python train.py --n_layer=10 --d_model=576 --n_head=9 --n_kv_head=9 --head_dim=64 --d_mlp=1536 --vocab_size=8192 --activation="swiglu" --norm="rmsnorm" --norm_place="pre" --norm_eps=1e-05 --positions="rope" --rope_base=10000.0 --rope_fraction=1.0 --qk_norm=false --attn_scale=0.125 --bias="none" --tie_embeddings=false --parallel_block=false --extras=["capped logits"] --init="uniform" --init_std_qkv=0.0176 --init_std_o=0.00394 --init_std_up=0.0176 --init_std_down=0.00241 --optimizer="muon_variant" --lr=0.0103 --lr_mult_o=1.34 --beta1=0.95 --lr_head=0.00363 --warmup_steps=200 --schedule="wsd" --decay_fraction=0.306 --decay_shape="linear" --final_lr_fraction=0.0 --batch_tokens=65536 --seq_len=1024 --doc_mask=true --train_tokens=732300000 --steps=11175 --dataset="wikipedia_en"
MLP neurons of a small language model. Each row is named by its layer, matrix (gate and up: input weights) and neuron, and shows model dimensions 0-63. Each number is 200 + 40 x the weight over its row's rms, rounded and kept within 0 to 999. A neuron's up and down rows have the sign that makes its largest values positive.
Before each neuron's rows, "fires after" lists the tokens most often just before its 100 highest values on Wikipedia text that the model never trained on.

fires after: " and"
L3.gate246,175,168,155,204,193,190,166,233,202,188,196,195,177,118,252,235,196,296,196,158,217,178,201,149,221,143,208,188,184,238,204,178,221,236,239,183,211,183,187,223,206,165,178,205,207,193,257,200,207,193,244,185,163,225,161,214,136,195,194,230,107,147,261,174
L3.up246,212,190,158,172,214,208,232,134,198,172,230,149,273,148,173,185,182,199,212,202,219,224,152,196,170,163,222,165,239,224,213,191,169,189,146,111,242,212,183,209,132,188,163,231,164,227,255,264,185,183,233,152,169,221,206,211,188,201,159,202,213,158,210,217

fires after: " He", " co", " Lo", " Ke", " Ga", " Fu"
L2.gate119,66,208,199,244,155,190,131,155,158,232,294,148,209,193,133,177,253,266,158,189,225,260,181,165,171,246,179,192,142,190,210,141,248,252,232,137,207,255,287,215,242,216,206,145,182,200,219,224,235,229,226,154,216,177,141,168,184,166,238,225,215,199,185,185
L2.up119,149,189,204,137,121,142,139,153,160,256,188,247,240,172,176,255,216,209,280,199,248,208,191,208,230,212,215,216,193,213,170,160,222,188,280,214,193,245,260,225,138,200,148,212,206,177,165,161,185,231,211,265,135,159,191,192,202,220,166,219,202,180,201,223

fires after: " |", "\n\n", "|", ")", "."
L3.gate4,143,159,185,213,190,220,207,197,195,274,240,211,277,202,177,241,187,155,222,243,186,124,176,194,229,239,218,245,171,158,176,244,217,257,227,212,190,271,147,178,168,189,169,212,168,314,173,199,232,113,177,260,225,162,182,204,320,175,206,238,234,196,240,152
L3.up4,215,191,359,203,197,213,185,188,206,234,179,231,210,199,184,148,278,249,139,144,211,255,139,219,206,104,240,105,205,232,166,201,202,165,236,177,277,104,188,229,224,222,273,136,184,138,203,238,205,261,247,235,217,153,180,175,218,144,217,229,192,169,122,189

fires after: "-", " (", "os", "De"
L2.gate1531,205,166,228,199,164,163,184,184,224,290,182,177,183,285,155,236,199,196,169,205,252,189,244,197,273,170,228,195,167,167,199,164,199,135,238,195,199,252,232,211,240,157,222,195,152,211,181,195,143,235,220,181,183,213,169,171,231,194,210,221,242,159,185,179
L2.up1531,148,184,193,264,182,219,192,220,268,224,242,107,249,249,214,143,215,240,243,196,221,217,201,95,219,198,225,210,203,233,158,220,184,265,202,234,184,203,172,164,174,127,278,147,113,158,171,139,159,240,205,236,218,200,230,219,220,163,198,211,233,209,204,245

fires after: "-", "A", "O", " Ja", " a", " A"
L2.gate171,163,158,219,278,181,222,224,196,192,237,188,211,224,244,121,166,173,176,229,102,204,204,159,153,160,216,254,182,186,190,214,145,217,232,203,189,228,215,203,243,176,164,224,230,175,229,159,223,219,250,167,269,104,208,180,145,247,261,229,194,197,166,216,173
L2.up171,130,273,190,194,165,244,171,187,178,249,193,211,181,271,194,154,217,215,260,158,209,247,160,143,196,225,262,201,158,173,145,160,248,281,195,128,166,185,146,200,249,197,258,176,248,220,182,295,214,205,245,209,224,158,173,227,235,223,252,188,209,211,269,162

fires after: "\n\n", " and", " ph", " of"
L3.gate509,138,118,238,237,165,198,150,190,179,242,176,246,214,174,142,200,216,181,234,170,207,210,213,181,248,205,191,176,146,161,251,261,251,236,256,184,209,205,164,248,202,216,177,181,233,142,249,189,234,154,128,115,196,216,134,201,188,192,211,161,168,202,172,174
L3.up509,162,241,166,229,224,204,272,196,145,180,209,185,104,190,180,220,201,268,239,224,199,251,123,159,172,226,236,235,246,194,136,249,158,147,135,194,174,174,262,223,186,164,140,147,203,238,192,120,226,174,210,191,159,250,203,114,245,224,167,230,182,241,121,199

fires after: "|", " |", " Stat", " %", "O"
L3.gate1080,188,188,233,155,215,288,162,197,273,160,224,244,224,198,268,233,122,180,111,217,200,199,199,154,196,180,179,213,211,214,153,195,257,229,259,185,247,149,169,178,197,157,242,175,137,210,211,200,237,233,176,112,242,190,231,245,176,185,143,253,268,215,198,205
L3.up1080,156,167,192,162,184,144,164,192,210,215,258,205,217,244,205,177,205,203,127,137,188,233,177,175,164,227,167,211,261,226,181,146,210,174,254,217,128,208,192,157,226,251,229,129,241,229,290,165,231,239,192,115,138,182,238,172,177,207,181,203,158,189,259,227

fires after: ".", ",", " and", " by"
L4.gate412,185,190,222,252,200,200,202,169,271,220,200,248,140,252,263,238,171,210,115,185,199,214,214,261,227,238,242,198,274,209,229,172,118,273,238,244,221,123,209,233,221,178,183,209,216,136,264,156,159,159,195,205,194,174,193,221,188,190,169,209,246,167,263,109
L4.up412,247,200,128,224,227,144,236,144,220,179,214,199,200,226,149,230,138,232,242,175,128,193,238,152,257,250,275,245,193,219,212,187,177,222,263,235,247,238,242,196,243,192,196,239,332,218,195,190,202,233,240,235,204,195,234,204,206,164,243,139,182,188,227,216

fires after: "\n\n", " (", " \"", "\n", "-", "–"
L2.gate872,132,262,326,223,291,210,212,219,214,230,230,238,146,231,184,237,232,211,115,234,240,228,167,205,212,198,217,211,225,154,191,207,106,247,206,198,278,186,245,123,183,260,206,278,233,197,182,166,214,208,156,152,179,170,162,230,208,239,156,221,160,151,184,173
L2.up872,250,160,193,239,209,231,187,157,231,179,226,218,145,164,168,223,177,183,171,196,199,287,243,212,208,224,199,225,236,239,227,229,199,188,179,241,134,153,185,268,226,219,269,273,243,250,180,211,167,118,247,196,264,225,182,237,196,294,218,265,185,235,139,228

fires after: " |", "|", " Leg", "z"
L3.gate1370,229,265,208,194,225,259,227,209,233,192,216,174,158,178,168,173,131,129,206,229,148,243,157,241,270,223,90,218,167,196,187,198,152,170,214,180,175,201,193,121,235,222,237,182,197,185,202,210,189,193,120,213,178,190,128,173,203,222,210,180,152,192,231,214
L3.up1370,191,243,170,252,243,227,176,184,248,162,190,199,239,235,187,212,189,209,207,246,234,245,263,278,221,232,188,208,208,157,123,79,206,244,241,166,187,128,189,225,214,103,207,155,230,167,211,131,187,201,141,244,163,205,182,224,162,236,184,207,265,172,205,258

fires after: " (", " \"", ".", "\n\n", ":", " |"
L2.gate333,180,156,243,228,177,130,212,219,169,194,132,234,157,187,156,187,180,308,214,198,192,237,186,233,218,184,206,161,137,222,196,239,166,149,175,287,238,98,251,128,206,194,206,207,212,189,185,244,253,224,150,204,267,179,188,237,133,209,243,274,197,208,234,200
L2.up333,263,187,171,185,208,170,208,261,203,224,152,218,202,249,184,239,217,202,171,254,176,225,159,285,213,235,208,147,152,211,177,223,135,142,202,209,216,177,198,164,267,239,219,210,222,132,251,186,263,167,179,152,149,199,184,235,128,226,214,182,202,191,176,219

fires after: "."
L4.gate702,199,210,158,171,183,158,222,231,210,256,186,182,167,159,280,245,262,154,145,232,166,247,206,196,250,266,158,227,153,86,206,207,222,217,202,193,219,234,135,208,167,203,285,203,117,172,193,160,194,234,151,159,184,204,299,240,154,163,281,207,233,224,149,214
L4.up702,128,123,124,260,202,276,161,142,209,240,168,150,208,217,221,225,228,182,175,274,230,218,198,188,240,102,185,228,244,220,175,236,202,160,225,192,172,191,187,195,109,196,228,254,195,156,243,187,225,223,201,182,152,191,254,227,195,211,178,252,181,258,195,190

fires after: ".", " $", "p", " ."
L2.gate691,285,235,180,203,183,251,207,178,184,186,238,146,106,154,178,191,226,229,183,197,183,206,240,180,290,214,153,228,202,163,285,189,223,186,148,165,202,243,194,200,213,309,138,227,249,233,182,257,164,164,183,237,152,200,260,205,252,184,213,246,245,245,126,262
L2.up691,169,174,192,171,157,186,180,182,190,173,210,168,186,221,131,227,247,207,155,249,209,302,204,273,249,206,161,231,228,161,278,202,151,167,202,217,225,208,74,210,199,256,142,231,216,137,171,242,172,152,201,244,111,182,196,168,218,195,216,175,248,303,193,238

fires after: " (", ".", " \"", ":"
L2.gate336,182,261,283,214,206,222,244,205,171,202,138,226,212,265,156,226,228,270,182,132,205,165,212,200,202,216,222,218,183,249,198,207,166,201,203,195,195,98,208,193,156,170,124,175,257,206,142,237,247,223,162,214,197,259,214,195,116,158,151,113,128,203,216,213
L2.up336,208,150,138,219,220,258,304,176,233,199,189,287,221,208,256,199,179,220,174,198,147,197,179,245,213,178,92,205,233,158,258,168,195,176,252,150,209,189,276,208,217,264,158,258,161,127,176,176,185,173,128,206,233,140,164,124,164,190,238,202,245,147,127,236

fires after: ".", " .", " sl", "ho"
L3.gate439,228,268,205,195,205,157,262,177,214,291,154,181,119,212,226,172,260,195,202,255,152,172,220,143,214,253,222,175,198,181,188,245,206,195,144,205,184,158,190,206,236,283,124,253,191,209,208,267,222,177,169,205,166,189,234,187,171,131,207,215,266,195,194,233
L3.up439,153,159,157,160,126,238,198,217,226,189,184,307,173,224,240,217,237,224,213,163,273,242,224,241,201,213,232,246,137,212,228,199,203,203,266,181,261,164,226,228,200,209,266,167,188,190,166,259,141,190,271,267,190,156,229,247,170,273,228,196,193,217,120,99

fires after: "-", " (", " the", " \"", " un", " He"
L2.gate1153,203,186,254,155,203,204,193,251,234,185,225,238,252,143,146,265,233,170,107,235,194,184,160,190,177,246,224,186,234,181,216,171,237,161,236,147,220,135,171,147,196,213,261,257,184,252,170,195,201,259,219,210,217,147,239,181,110,184,186,241,213,138,126,178
L2.up1153,163,165,212,210,207,242,207,223,202,175,181,253,172,188,168,199,225,167,192,233,236,213,225,168,249,232,245,205,240,201,249,206,231,165,178,133,147,222,185,145,240,196,157,162,253,226,36,167,171,256,214,212,167,293,266,221,224,123,216,175,198,158,147,171

fires after: "-", "–", " (", " Team", " Title", " Player"
L2.gate393,257,220,205,238,229,196,142,192,235,247,241,285,171,207,128,175,178,164,194,312,221,198,252,220,198,235,235,227,225,97,168,272,194,211,200,217,233,160,231,151,226,203,238,125,217,130,200,228,202,189,232,240,310,166,194,154,210,217,155,147,214,196,196,164
L2.up393,131,234,311,210,234,184,273,192,161,206,229,243,228,141,158,203,177,247,114,161,193,210,193,145,307,252,175,206,213,183,261,207,110,211,232,178,182,216,202,275,194,186,204,145,176,128,197,203,122,200,189,218,221,158,217,160,182,184,89,196,173,172,229,226

fires after: "'", "s", " his", " the", " their", " her"
L2.gate1423,232,134,196,204,172,104,184,213,221,227,151,266,236,216,214,198,136,229,239,224,182,186,152,233,147,207,158,196,235,279,157,188,218,201,228,274,282,198,185,166,173,211,207,177,200,239,180,225,225,271,164,145,140,260,250,176,231,176,204,155,168,173,189,186
L2.up1423,212,217,208,152,239,167,237,179,166,229,244,174,234,223,195,227,128,210,185,181,157,163,238,276,161,214,184,178,302,115,140,202,207,232,176,177,212,141,201,181,244,161,178,324,205,186,162,154,191,241,270,171,145,180,196,238,279,169,181,219,152,240,124,214

fires after: " U", "-", " D", " A", " N", " 1"
L3.gate963,159,144,144,258,220,125,214,211,197,122,200,195,144,232,167,192,145,213,211,196,231,215,191,210,184,117,225,241,194,163,130,254,161,243,237,166,230,288,183,227,166,328,176,181,257,238,145,180,221,163,225,179,195,295,192,170,186,230,189,180,203,276,140,209
L3.up963,217,166,184,146,230,215,154,242,170,178,141,158,85,204,190,176,135,186,222,202,242,182,171,149,122,134,217,193,255,199,156,211,185,270,218,137,203,197,129,220,223,194,260,230,159,247,138,180,199,191,173,191,198,168,160,148,180,177,190,177,156,299,197,134

fires after: " (", " \"", "-", ".", "'"
L2.gate838,219,208,269,213,204,173,153,174,157,195,194,185,179,203,170,211,218,188,139,259,236,172,294,174,189,124,220,240,168,211,166,236,240,128,159,283,130,113,234,127,281,195,193,220,186,207,186,114,249,203,180,281,150,201,193,227,184,242,194,174,200,125,240,196
L2.up838,208,209,233,162,157,227,173,227,234,199,208,175,200,132,264,253,271,188,213,203,234,193,264,262,228,157,229,293,238,231,160,281,189,181,103,167,195,137,216,191,136,263,165,170,213,245,179,225,164,237,153,239,284,211,193,262,219,176,218,198,248,98,197,183

fires after: "."
L4.gate432,182,154,283,201,147,127,220,168,277,259,141,156,173,171,184,153,215,176,231,176,213,164,201,138,226,226,245,117,145,164,227,243,181,146,185,155,206,169,218,145,210,188,165,179,198,161,298,277,194,151,209,208,180,163,215,234,155,244,253,126,276,198,122,160
L4.up432,148,235,171,217,184,259,126,164,231,128,114,161,266,199,214,255,170,168,288,154,186,203,299,168,204,173,183,198,231,145,205,212,176,177,153,202,155,163,182,151,179,228,210,174,189,251,246,221,182,240,235,206,197,223,286,276,188,109,208,231,156,265,214,221

fires after: "\n\n"
L3.gate106,235,268,270,206,277,203,213,175,246,195,238,255,219,231,223,176,166,116,213,190,169,165,262,139,294,220,212,141,241,141,176,211,209,221,187,227,153,242,209,188,213,249,138,228,295,210,181,172,290,221,146,217,249,236,181,226,201,241,173,213,226,230,238,258
L3.up106,164,136,243,174,197,256,313,213,206,188,210,206,215,147,93,172,208,162,233,173,192,203,188,177,214,178,229,187,270,181,182,204,210,161,171,180,221,150,201,158,168,229,210,214,264,215,202,269,208,219,185,208,264,188,189,252,155,199,188,159,152,252,258,197

fires after: "-", "{", "–", "\\", "'"
L3.gate661,218,191,176,231,201,169,183,169,203,234,196,181,162,186,115,180,250,150,238,158,280,191,171,286,130,187,224,164,236,187,145,259,237,221,222,192,189,252,171,238,206,196,244,212,156,239,264,130,180,159,234,146,204,160,172,260,244,258,276,210,211,224,144,214
L3.up661,164,192,214,221,207,153,136,208,189,222,200,190,187,263,143,144,165,168,140,215,102,166,194,129,231,195,209,231,237,215,219,218,185,202,255,163,184,211,274,268,218,189,180,191,297,205,145,218,171,137,151,294,200,184,139,196,178,241,175,161,203,199,237,211

fires after: " the", "–", "-", " a"
L2.gate768,175,123,192,202,163,238,276,295,251,200,262,182,229,289,179,174,103,199,177,192,254,232,275,255,160,285,204,182,178,190,220,253,243,234,208,253,234,222,183,224,297,173,233,210,205,266,166,296,144,210,207,195,185,205,248,180,159,286,191,182,222,213,212,228
L2.up768,219,176,249,161,202,209,241,219,211,151,268,133,183,258,256,240,69,245,202,173,201,219,166,269,164,195,182,234,131,179,204,156,253,201,155,253,290,146,134,222,191,223,206,215,224,295,202,224,153,228,244,173,216,209,213,215,215,232,219,176,268,215,195,189

fires after: "-", "|"
L4.gate698,211,183,275,234,212,217,196,157,214,172,239,193,230,186,182,204,165,241,205,252,169,168,185,191,212,189,176,173,176,215,207,178,217,167,227,218,193,206,215,195,241,205,211,212,175,254,232,198,261,194,151,216,204,330,165,127,142,199,250,198,185,191,205,144
L4.up698,229,176,223,195,175,191,173,261,260,191,201,220,201,222,225,166,141,198,229,213,226,232,225,196,210,137,186,132,301,189,119,180,239,165,184,187,233,192,175,249,197,167,125,153,195,258,212,123,195,256,196,90,209,184,206,161,174,294,194,187,213,188,274,210

fires after: "\n\n"
L3.gate1251,159,180,176,172,130,167,158,265,211,212,191,174,170,229,203,142,153,245,275,165,244,236,250,127,189,179,213,285,192,236,169,188,232,218,261,249,264,213,217,223,196,209,230,155,219,145,233,198,195,209,164,147,231,219,201,213,327,221,237,223,160,156,232,189
L3.up1251,204,122,228,280,169,208,171,184,242,338,225,219,154,158,240,162,142,197,204,126,198,178,141,213,180,240,181,256,231,182,180,276,210,264,239,136,236,222,220,167,195,175,232,167,129,179,237,173,160,228,189,227,176,164,192,190,191,247,156,208,213,180,173,224

fires after: "\n\n"
L4.gate1455,90,182,255,225,233,256,211,141,236,211,200,172,170,145,185,212,241,237,168,230,205,265,218,149,186,178,236,140,60,193,194,254,232,193,219,206,199,196,265,228,210,230,290,212,199,229,231,212,207,232,162,256,239,181,179,253,233,211,208,264,132,194,233,128
L4.up1455,151,174,236,224,271,192,203,122,185,177,225,222,156,235,211,171,135,229,228,159,234,181,231,157,183,186,226,122,184,168,184,233,183,140,210,236,175,198,243,205,168,161,224,192,195,199,160,188,224,195,216,247,179,173,173,195,231,152,194,178,83,220,179,206

fires after: "\n\n"
L3.gate1448,194,236,184,230,226,259,208,190,170,217,125,235,132,170,107,266,133,154,201,208,237,171,213,180,210,244,192,207,162,162,235,138,199,185,234,190,233,219,228,141,259,201,245,180,229,216,192,219,249,261,253,245,153,227,165,208,212,212,194,235,131,220,252,167
L3.up1448,188,149,200,235,204,242,254,184,188,219,254,185,251,136,213,128,155,210,133,230,241,184,222,170,149,213,146,209,206,110,230,303,217,208,211,193,166,212,171,160,241,168,220,212,175,235,157,167,266,103,261,205,233,200,128,267,176,211,219,175,247,210,178,254

fires after: "–", "-", " −", "(", " $", "/"
L2.gate362,226,173,228,211,231,218,175,166,298,149,192,227,247,214,228,186,194,205,186,230,265,195,176,232,243,219,222,120,260,141,206,217,207,161,178,152,201,188,223,209,215,224,250,178,226,170,174,242,203,214,195,115,203,230,170,179,245,197,168,178,156,177,221,153
L2.up362,207,195,266,175,197,241,179,216,223,176,218,165,239,148,185,235,203,188,147,186,233,236,225,265,150,119,128,191,178,144,209,163,159,275,229,148,180,245,149,191,236,197,173,227,258,215,242,172,206,192,212,168,180,210,260,158,201,202,184,188,190,245,194,196

fires after: "\n\n"
L4.gate746,179,203,290,270,194,236,286,222,240,203,223,233,218,191,190,161,214,174,189,181,190,240,223,147,213,179,210,157,139,175,215,199,201,154,199,176,268,115,219,158,260,184,234,220,252,213,226,214,214,174,168,226,238,198,130,199,121,188,239,165,236,220,237,154
L4.up746,196,176,260,178,207,149,245,180,159,233,219,176,245,181,128,159,144,201,196,189,165,202,229,142,204,202,174,196,222,185,219,232,218,151,209,117,211,167,231,200,191,108,176,210,186,224,212,175,212,312,235,187,222,208,149,222,197,189,170,197,150,269,153,272

fires after: " the", "s", " his", " their"
L3.gate1061,219,291,251,188,201,118,177,230,205,158,150,246,224,205,193,238,193,177,235,243,173,214,291,218,239,216,180,224,162,217,203,193,167,169,249,250,224,176,202,216,184,128,125,190,203,240,275,249,169,259,220,120,160,200,217,213,266,86,288,170,206,206,253,250
L3.up1061,201,177,173,235,159,210,149,190,130,156,187,163,168,217,188,205,153,262,254,182,194,145,233,234,111,165,118,181,230,250,206,210,163,182,207,183,181,187,132,306,193,218,195,151,194,235,214,153,228,127,193,281,201,145,237,235,287,114,188,230,143,226,228,240

fires after: "-", ".", "'", " ", " ("
L2.gate363,194,140,241,99,112,198,202,265,165,201,151,284,197,88,125,141,216,228,202,162,184,182,202,168,240,231,175,200,164,196,166,169,169,162,190,190,198,169,228,205,195,247,214,165,260,180,239,227,186,262,210,224,254,198,208,175,99,247,223,197,221,93,257,215
L2.up363,236,160,253,98,178,132,153,142,200,198,183,304,272,219,153,241,163,231,226,199,172,182,158,161,176,184,137,208,179,208,230,197,197,214,236,174,213,157,243,173,218,164,161,204,242,243,133,196,196,213,255,180,186,217,289,261,269,195,239,188,212,160,220,194

fires after: " T", "D", " t", " D", " Nat"
L3.gate1284,131,254,164,262,178,241,186,155,176,196,161,174,220,164,234,193,111,166,189,276,184,205,156,192,201,173,173,301,213,194,165,189,240,271,208,200,259,115,185,167,134,159,170,85,185,251,226,243,241,172,197,250,174,202,215,200,207,118,220,239,254,169,102,230
L3.up1284,194,185,189,166,166,197,217,213,203,180,222,142,158,145,172,196,231,269,211,274,219,136,221,229,204,203,237,157,166,169,122,235,204,221,196,282,180,290,207,180,216,305,124,151,299,243,206,213,189,185,260,181,273,211,193,283,167,173,184,169,227,199,148,210

fires after: " the", "\n\n", "The", " as", " The", " Ab"
L3.gate1199,159,210,271,185,274,168,120,197,205,152,165,248,151,178,230,202,170,253,205,207,175,188,217,149,245,153,260,202,198,262,221,201,167,187,245,266,231,197,240,214,202,142,168,204,181,277,254,256,199,216,223,211,208,227,148,227,232,186,198,214,184,201,193,211
L3.up1199,156,221,257,182,219,269,196,217,162,234,186,254,142,169,213,224,215,243,247,206,149,199,182,240,184,217,251,243,157,183,213,166,139,220,252,213,190,278,166,203,223,231,277,203,185,206,222,211,146,248,209,193,174,170,163,113,195,174,191,199,174,201,155,200

fires after: " |", ".", ")", "|"
L3.gate190,197,171,248,223,253,187,207,159,137,230,210,214,249,236,243,280,186,167,147,141,200,206,260,213,231,248,257,278,144,202,201,190,172,176,227,176,227,162,147,149,202,205,166,188,201,233,175,208,143,241,186,130,199,240,206,233,200,219,143,183,169,179,254,140
L3.up190,221,211,229,183,234,159,227,181,87,210,200,194,217,287,265,168,191,149,200,155,191,206,203,316,200,182,241,202,150,225,162,226,183,206,235,201,214,251,104,225,196,226,181,186,284,243,181,165,176,249,198,160,246,191,166,144,187,230,222,182,160,227,214,182

fires after: "0", "  ", "G", "-", "2", "1"
L2.gate1433,294,191,277,166,215,186,173,238,233,230,140,222,228,143,128,219,201,126,247,133,151,196,143,195,202,271,194,114,207,139,181,174,245,257,250,228,180,267,169,85,213,196,217,175,248,239,261,234,166,192,199,220,233,185,186,254,202,250,219,235,148,245,208,178
L2.up1433,214,262,234,185,218,211,215,257,161,255,242,177,168,212,223,192,199,172,221,154,140,227,254,225,211,334,200,210,203,216,185,194,211,198,255,208,179,270,198,127,219,184,241,224,211,223,177,182,167,196,187,157,145,264,154,177,196,209,194,196,279,174,222,180

fires after: "\n\n", " Label", " Website", " vs", " Mr"
L2.gate1267,209,210,237,168,175,216,166,113,144,200,199,210,261,197,172,133,126,144,243,189,209,141,205,204,235,198,182,244,259,196,194,159,217,229,267,184,166,224,153,266,252,211,189,238,205,274,204,223,173,188,177,222,296,177,203,266,207,157,174,169,164,111,212,261
L2.up1267,282,247,210,233,199,230,188,238,222,265,216,157,223,197,210,164,243,163,242,235,226,187,226,164,237,223,218,206,173,174,205,197,135,187,173,194,203,152,214,172,171,206,228,213,177,252,306,173,237,201,192,221,202,165,202,162,206,200,204,238,197,184,229,101

fires after: "-", "  ", "an"
L4.gate184,218,224,242,177,248,180,176,238,242,193,196,195,212,252,143,184,165,207,231,188,223,226,200,220,246,224,180,174,181,101,164,213,204,218,225,194,230,153,289,197,174,165,146,178,178,197,206,239,210,241,177,200,260,204,117,122,253,214,220,172,262,170,122,249
L4.up184,206,195,238,264,242,165,202,213,196,289,202,222,207,224,197,169,145,234,223,159,154,116,277,144,235,285,207,161,226,185,182,206,229,225,266,212,218,183,213,191,215,196,181,106,201,222,166,193,209,229,190,163,267,155,245,227,234,146,162,183,196,156,213,213

fires after: " T", " V", " D", " G", "T", " by"
L3.gate413,183,201,180,165,136,272,182,240,221,171,149,232,224,241,205,142,172,176,242,277,185,244,158,225,169,203,149,180,252,182,138,213,279,193,227,155,207,212,194,201,220,198,155,254,223,154,218,250,249,181,203,238,242,223,212,177,178,227,254,219,209,200,270,240
L3.up413,212,217,241,243,142,237,164,167,177,154,162,205,163,199,216,180,160,225,175,203,208,175,195,211,163,277,190,150,238,159,256,187,176,254,232,251,191,237,206,214,298,194,229,155,216,236,217,177,167,158,217,209,227,225,190,166,212,228,190,177,121,150,186,173

fires after: "-"
L2.gate1374,204,193,195,244,130,229,128,260,214,192,237,249,200,172,143,259,212,172,241,155,216,256,262,271,192,184,117,117,182,186,171,185,148,291,226,133,233,237,174,282,243,176,240,275,181,186,189,202,172,185,229,227,248,180,156,223,254,250,231,275,214,198,143,201
L2.up1374,215,159,195,279,171,204,110,227,210,214,164,189,166,178,175,206,206,185,331,160,134,119,156,200,171,276,131,242,347,208,215,227,228,253,197,222,219,191,248,239,249,210,171,229,188,201,175,175,258,277,221,186,203,139,143,185,150,184,251,188,200,203,192,243

fires after: ".", ",", "\n\n", " ("
L4.gate1376,227,211,201,153,198,190,188,207,281,189,187,234,186,229,237,287,188,242,226,206,262,185,207,215,178,227,138,240,238,284,293,222,147,153,254,261,182,188,270,159,165,194,236,145,191,185,132,191,212,209,199,145,181,260,225,159,237,139,236,253,213,266,234,137
L4.up1376,164,295,191,172,235,222,165,244,230,196,184,245,224,179,127,201,226,172,248,199,181,164,244,173,138,235,216,183,156,244,254,192,217,229,271,196,158,146,261,137,163,170,189,265,194,218,180,175,173,185,197,183,161,199,270,299,147,194,175,142,137,141,175,247

fires after: "\n", "-", "|"
L4.gate1171,178,170,230,214,207,146,278,257,180,218,283,257,241,199,262,186,189,185,124,218,210,217,254,221,265,221,238,273,149,265,198,284,240,209,184,164,141,137,224,215,286,213,241,182,172,149,200,154,245,138,212,292,152,154,190,185,122,289,169,249,201,201,209,182
L4.up1171,130,204,191,223,183,154,134,197,187,145,222,183,205,224,136,176,157,191,194,229,260,205,218,106,200,143,265,76,194,166,252,194,183,188,212,197,228,192,190,200,306,235,243,162,192,225,179,176,262,212,216,207,184,263,261,166,224,226,169,199,181,173,185,248

fires after: "\n\n"
L3.gate1106,176,213,239,133,248,136,197,128,152,231,163,201,255,89,163,114,139,165,125,206,228,194,217,164,210,163,195,208,137,170,164,205,241,152,143,202,214,235,174,242,164,114,207,247,225,208,238,251,194,183,99,144,160,193,249,225,151,119,185,197,176,148,257,219
L3.up1106,190,183,304,232,249,190,181,150,207,195,213,270,192,185,234,178,145,191,218,254,214,189,201,154,177,197,203,136,256,276,192,148,196,160,198,149,168,189,206,217,149,191,243,165,205,165,201,129,198,196,250,224,233,219,216,227,207,216,195,178,225,143,239,209

fires after: "\n\n"
L3.gate1382,242,164,311,166,169,203,231,161,222,274,243,207,184,256,190,181,225,243,210,161,183,155,226,153,192,131,184,231,168,196,204,233,224,142,189,233,233,187,218,119,160,193,199,223,215,183,245,204,257,184,172,231,241,157,229,298,183,228,212,229,192,166,216,123
L3.up1382,193,199,206,275,180,212,162,95,229,185,188,201,141,230,186,180,181,266,263,205,234,229,196,157,225,179,201,151,206,237,161,162,195,153,188,144,237,237,263,242,237,234,188,120,186,199,247,191,233,204,195,175,170,171,145,186,125,196,193,189,166,177,217,209

fires after: "-", " ", " (", "D", " \""
L2.gate193,170,212,287,247,205,214,207,200,182,165,106,137,167,197,155,121,230,160,279,215,260,189,232,184,163,210,126,190,162,181,155,209,171,178,169,261,222,251,248,195,214,249,243,217,230,174,181,233,229,214,188,256,170,185,175,191,229,266,198,178,210,158,198,261
L2.up193,179,122,175,223,232,225,203,141,251,190,184,152,243,272,232,186,181,199,198,192,172,167,227,272,175,186,168,186,215,201,247,244,173,175,129,199,188,162,149,150,238,221,165,247,211,174,151,212,227,211,213,211,184,159,176,234,162,140,178,170,195,205,235,194